{"head_dim": 64, "norm_eps": 1e-06, "positions": "rope", "init_std_o": 0.0257, "beta1": 0.95, "decay_shape": "linear", "batch_tokens": [65536, 131072, 262144, 524288], "train_tokens": 1173000000}
MLP neurons of a small language model. Each row is named by its layer, matrix (gate and up: input weights) and neuron, and shows model dimensions 341-511. Each number is 128 + 24 x the weight over its row's rms, rounded and kept within 0 to 255. Numbers have three digits each. A neuron's up and down rows have the sign that makes its largest values positive.
A block is one neuron, or neurons of one layer that tend to fire together. After each block is what it responds to, as a language model described it from the Wikipedia text at the highest values.

L4.gate73:158162152148107129107123113113111126130160115179137113122132138145122137103095108145113117142082138118101145085134114170174159147120144121120134118130129109122123147100110138158115177101098164108195066107126174142123118133096100117137131108143105111146126158144102086150159115130108085122162176129137140111178132167183130102108109164112121154107159188113114089135107098126124163120111142134128094085145106135143138133109119101088125098118128152142116112139106164136152120148106184162145151159140153153134092103151
L4.up73:107120159076095123118094156145147131137122135163110147163144185135144157162127133109163120133133119107118129137101096149132117141145137138111157127118122143112103053129069118123066155145149082116130110116136106109126136121103161098108134136134121113159147110132084111134164152142121077136124143115152137099112150140170143154105104107121138147100095128108134169094127162163151130111133109106116110101162103148095151151114129157117115154112117133163127135090101153100148153159114160175133177075116147166143147090136
L4.gate236:126125090096144149102129136101158094132163147129165135179111140118123173103142086105157090134188157106093176131151123143132100101126111133070142125141123090176137124127128123141165095172131119156127139166149180163083114127114129150126155184114112129118139142145130153140119127105141109146121104108120127141139150112136140144111158129114147111156107147091128128139114138101154127120138123087081114112140146157136102148120153103138115055155107166137151156093114149098105148140138129127136181099110138165157148132145
L4.up236:117137119137120120117129152108154111096107104096081114140097099138136159136137136118142126112119116177115135119117087124155126084099156123113121114154140171158160109113134125098115148118128116137125113164162122127105114146152149111114175156153110093151138117137066127105147137123117077114160127123147092088101178139127102121118129167107134109142130148125113104111132151153115104109123133105125125159111124109151124119144114099148154117162062157123103193175098110120146081127122130170096140134139149193125144153159
L4.gate261:115138110109126054123117156163136121155169154152115147133151136123093164139136160125093153149152136166159128121087142106152127098110156128103101117149162127127129108133156136145082170100100143111129105143148145146115107147144160101126127115149101108163160180113125102125138125114094116158113155116155148109113132134124102138148144134128160137113111119110140159127101118112171084131144106117094122118104150111127094140149115102115153142139116117136147134179144122096114118151118108104084121129103161112134133092118
L4.up261:123123128126092111122158182115126117169198157129100137145108129104136149101111102142122111158144133121127106081123140098133126122135194106097122139101101115148105117161123107179066090121102150118190093135120164184117109134112126123161112138140114096171113191129139077132124092161084080166098122148114116118115135120137114096111125174125117103116106128126124080166067093102143150136088150133119112128117167092100084163115112109127109134142146143165142152151099156081118108109114131128137121130129111112156133088141
L4.gate644:113135126125138106113109160136122116119173098137114076156139104108128137136134112128115142131141171113146134119153089156183123108136168114134135155132129086107097128092071117135101110128159160147118144138118141134107120120043102093164119133127122128129097064122140073172135116130094116142153170075155136110166146127151094132130135119106120147114116113107142091099101086123113130127114150107107133135130154114108100134147125135131132119150141118088124158109115123130157125110110140106119164151128116171142140124173
L4.up644:126162167154150132080127095085129125110118130120130134128101117083142107119169149127124096168101122134134131127103131159092110096148127123080098107114149157076142130096150157084134105113130123120120132119144132152112129172177123109147151153147127126168131131125110112144121123122139115107137098106099144112162130167147125121168156170096155116140125154118114142132107129135149148139143140121137151126098162083100107085133109106133132106087146168204132136148116121151151113151143102172148127116132099095123126182133
Responds to: Noun after number/ordinal. Head nouns right after a number, ordinal or modifier in quantity phrases, such as third place, second term, five times, median age.

L5.gate23:150158116146166154118153134133160110113132125130139095159158144145105116105087143155122139108143142137129111125137140111130128121146132102088136077100170101061095125118098120117105136112138144145134149173146096168124117167114163105130079134158124136138186110116093123103142153119140097097126157116155115111139143095165118151130165121088160141121119124105137161124129099124120134127142131109124134106120143112139066130072113111136128130133147120124140102144128114146136088121115153145135104143131167061138128127108
L5.up23:138084140095118131103115136136142117131138147124127115107130126123154128153124151177161136122108128115152079136111116092129117166154115159111154130098152115200107126133112148116126121101164125122119157133130087112097102097115099121113091115177131111109128142155114124121154171130106160131102138152136170105101096173112132104122124165094166131203155125133104191093104138074106147146119146110104140136116109117117126116155135136103129129148109150126123167120095123144133124153117091125138140104147108133130118138152
L5.gate40:114139127117139092122129137112132064169130134121121138132146163147132164166118135178119131107120134117111163106141123147147153151174124129105147161121141120131162150106139131156133110143096133131100132145156102144125136156127110099154129089120104121138181146136168106114166140090098115118141107130131086111139140114125156108131121168105136132170111117111125111142095124113103150120161098155142133113155121102162114154101125100102071139133081142144135147109118124125133161104102114153122131112114115150115162149168
L5.up40:161140074106120128119098117169132120108133148126112116182161133130116108152127119128118128115155131123144186127149147123086141122115106134142113075134104111124107146140110140158133185114181112079128142083118156132106128133092142106131115170149091064107140080113130116156144138139121148120124122084128119152157119150153112122097139074137156150139104172133125139153123123150099126162119129153123122083099141101099151137135106103144130179141137124149158126157125163120146168111105141135144148151110110110118138134133
L5.gate215:134139157174154160129062130159118124104149144118125119126149121133120142119159082172119182117112115103164142108163119144101110108112136137125117141121154103126128109133131126099144091124149104163118136161107112173140101117116143115112132113170108105150129119134149151109181145151166123133132101118115141104116092113103103104100120149177134136107109122143134132132150084151126121117153123084085094149148113132165168096097097137113091121127118153127142129159093114150130109133124115087102101139128144162131193097130
L5.up215:136137157166163128141119113095147146107103100146107124118112107078150095156122097137123134143115127139134172130093107088137127134136127121133132117123165143123115100134139124125114146105190115154150176128140179108161121142089133083154075126145160112137085147113108126171175135146146132169146142145133090152135092131079104155141155129130105097134139116092106125124058118158149078096090117112134131122136112137093114156103141111131133154147123125123112139152143107194117118133103122083134147121103121174146166083110
L5.gate225:129137138101129121138127134141143088123132134162108136099148130084125118130100110134159114137116125109129145092159116127129144169131130125163130129137103117161088050158162123153122117187146147131138112127140121135106139121131130137158099138109132141146135128156087077130122099142129131136109138139114143105163138093119109081140109098141128155115116087076134092111117065094122132128101199101152167105145154131152093175126120137102149116119162150136132157104139148121074095155136144085114078121099116128180102126133
L5.up225:104092083138127107136095135092134109113080138110125151122147145137128155128117131087122110144085072172126156143144145124095115084108125129146133122144139164136137105139071109157178167121124108138137131119142160111137121162153151120146102136135112098158156174177130135169165123180126117145089092141133119116095126144107140122109107139131119171148113140149118105156156114104100122144131156131106104107114120120106159146172111139130132167159094126099112124119082164139149127140134136162132138115123110146115108110189
L5.gate266:128160109099151183121135161126121110121125135105151114111128151141104168162135175168099101160124153183136133137133100118111146137170111179123122132120088122156147114119085090127140142153061164146088155141124114132093099114149079118100160186109098123145131140123136090128157129107153104159164119113119136088157141109135157106084098142116179137130107135129133136136075067130139140074155114097139154124112162109136121163093147108139132087096111112116076103134138110112121111091085081110131097107151122132151148135096
L5.up266:096121108132113142139172135110142108069128114121115126145112073109149154129156156165078132143149134144125138152128151118183101112133103071121130170152117153137168096138086163121142084148138113134092115176122114143105114093141120083118163155103136119103167098108137108119130133160115099143134154142139127115151116085119145065084131192139146125161096052116152124157139173113113093118146110149148119131125154102107148130096158102108175119143118181109121098154101127118119155101131097164183136125106134142158104111120
L5.gate759:142109166140132173097109157105161133141177117087104098151149143102130136115084111097171127121174111064148149130152149122156136126149135111136111159118123142149114091161095113153142103132129089099106127124109115140105130127104126139127108116140140112165141147152099083155168129115138135169105118131122120111134115117107148140127160169122076146122133128093129110125084095117097076096155136155132156120113137128129110078134096092124129105126081117175129133110117136103132137131140118171116149100135110092120141127168
L5.up759:121116190073142118128137116102127156137109093069227113114084115125114089115085137170133115133149136116168088128135146118183108149118127191107103178119097111124102110121140119126100135141105152148147148151129119152096100114138128132169099099201117131110138111077159120121145115156149107111095102120086159106124119120136119101084156127157116140140120150120108107113109118104136124175123124118152093117145143135098125136139104090097157115116128124115125088125109146117111135163100090172161108113088139138131164133166
L5.gate765:106132126128143160129119126123137104124143108119137124146108127125139095180123133098131139112124203125134103118171130128134114161108126142128145128110121160154123094110140122103069103157090127154095100157145187155135129123094153146129169125113127134095152101121138160089143186156078107153144116115097097120169182101113103122146125119139116128142084159126160123102122087138083124112137140147124127103124148098129115186111090147145084105124141134174122126137143105125136123125122098127148157095179168125135133119134
L5.up765:107114166119143145141095165118090095117162144101150146116126100132119107140143132100145140162100144126173078141152130143128125167124169137087138117117131106159130109115163092138113119112077101162139121160157133114155141189133148131161108143111101109147174119097115129129120107140135087105151126113156115170150163100143106148179114152147133166109095063096135097106110130102132152117148123127146169159102159174123121169176140151137130132110153127127141148149144102148170148120142134138132152135123120118123125140142
L5.gate879:118122185139131126101160144076128128108113123154105150150141075108160143134073105138126104116153129170157113103136132149147103125143147184131153126136098124120139157158117106183125118154128108162111129115148151136131097162089160128167124128189120098144141130134132102142084102135153129147129107164123074104166122126145131123192104147124132128139099152110127155096084129103116116166133161148131122131115144116132168152143117138074092110110120128081118090119088141126111120092123156113097152143074116170138129148132
L5.up879:139120139149136116108128125071126130124140113114126161168146103124144135127127141163127149092125101155142110128143161165152115115182158146142160114138116089101129116114122131124125120157147136163099125077132127132154111114167130103095090151141136120097165151098142126137156165152118118180130144119183149094128182130038096113139154133094153125131114166120082157145128111116149126172154118161114119094134121130109095104134097173081127093131148132138154109122128116130090153120094108113133141141100136139071128124132
Responds to: Compound label end. The second word of a fixed two-word label in tables, headings and infoboxes, especially sports results: first place, Second round, College career.

L2.gate96:075111155143139158120114120149127110168111153088116128155091118166138183106129086180118139108133120089101110112108127094141127133116114108140133098150128119125145154144124151071115141162143127136140104126111114147122150175130138152119135125170150126180111107145143154101103161147113093157113138135166110133117101110095132098150152105147118130124130137118148134136136119164138142103103156116140125114116115120120145112148107119108133144177168142166143109152158137134149116159115148110092136142136105162138107108143
L2.up96:168120154110120130120117150153156119193168127102144120154154140181159143093142157123164149132142115112107147134183141112158095132141180123116124140142107138139127112130148142116083134169121128141156130112140116127097113070133101116126110149193170093114098097127158115134147142114102100123094098162093137112137098142115112157156160135095114104104097123084091097125121111128147098133123151125158108083098090117116134128080118088111129116137131157168145102129141144148165103132164142165117068106129128125160122146101
L2.gate785:111108161107121088115177129133083136121126119104157157105128175100116136076182126116116150121132163119132107117100159132132130133134145158119099147133104159187114112095148144133113121134151124119164122134120164091152176121124097169101111115120139136114114140128111147132145187181152144073168146136107129151167117135124126149110149106118084141125085182106142088102112127186120084097142147163137109101093125142109133132140138095134127101153117160126099136120137110129112080114124115152156125148112145120129105128105
L2.up785:159102096128123132111102100122149124095130092175108167144084146187103128123130096087152128129165110085117138137144132129080138165148175136147135127147138109079123176133124143137161130154135121140146147104137092138156147140100117130119075137091127125093157147122135099166124110127108124106106132112143132149150139120149167156098131159121103144135159079134150119150118144113095108126087136118140147119103115131084123160166066149113125129102149146096114169124134070129103160157117146093159130120171135103126128185104
Responds to: Connector inside institution names. The word of (sometimes for, &, or a comma) right after an institution head noun in a proper name, e.g. Institute of, University of, Society of.

L2.gate592:132144128122105136138168137140140099147130126110103167176116150147138101135123125135170122124128154135123179128161113166182088079128137119153150140164120143129159108091076143154096125148112155159115134143163087107097104144073101098160148166114131101131164126099106191117141116138128104132121140129139085124154112119126165083082149127108125125137116112131173133160105110119170142149096131165116116154132136147147122113133124143144097117153147144119118177165105111148154155118099120117166133127133122119135109117104
L2.up592:105141152116111143128155160104141131132092156120099151183128142125145086172108127157136105096126132150137148116158093135182128080141120146136128149180119119108123100093135129158067111139132144182114133164169124102147120150085102121168126157130101100154164106114123191142117089145145124134106100100136085117178101106138153082114147137098123117075100093129121152155114120088156150171128134162141121147140137111140122129104126101137115130131130123136117148148104103159155132116077116116170120137148124117123110119104
L2.gate880:115146122107140140137148135127136129095114101108131107137117118123117157126072123119147106150134127121111175104142110117171120139084129139147148155133139174155161129160113125134071083101122118134128129136140105120118120142118118146110152120123138148186132130117130144120131146139112125125137117121146101137102179144144162100106150176145139130146120134116131099076127126128102105132114154129146154124162111117157180089119134106145120146114125124141126133120137137175161101108104148092140182096137148128104155137174
L2.up880:116121141110148117150118165127092129137120099078066151134144125155119127081115124138135078121157129097126173123147117101143122169107140145175095165130131157118127140133097150097110098150061139123084148185123153164128136153097108109141156128130136117158155127109136078160132109102128139075145135136103125136114086107128146096112101171097093143164109127158115037126113125089146157124108125134137121164191153087146139118122154128173112108119135151112086133131118174140134094090108134117160133134136140127125151113125
Responds to: Track abbreviations in stat tables. Pieces of short uppercase codes in sports results tables, especially NASCAR track codes such as CLT, BRI, DAR; also terse table cells like Labour hold.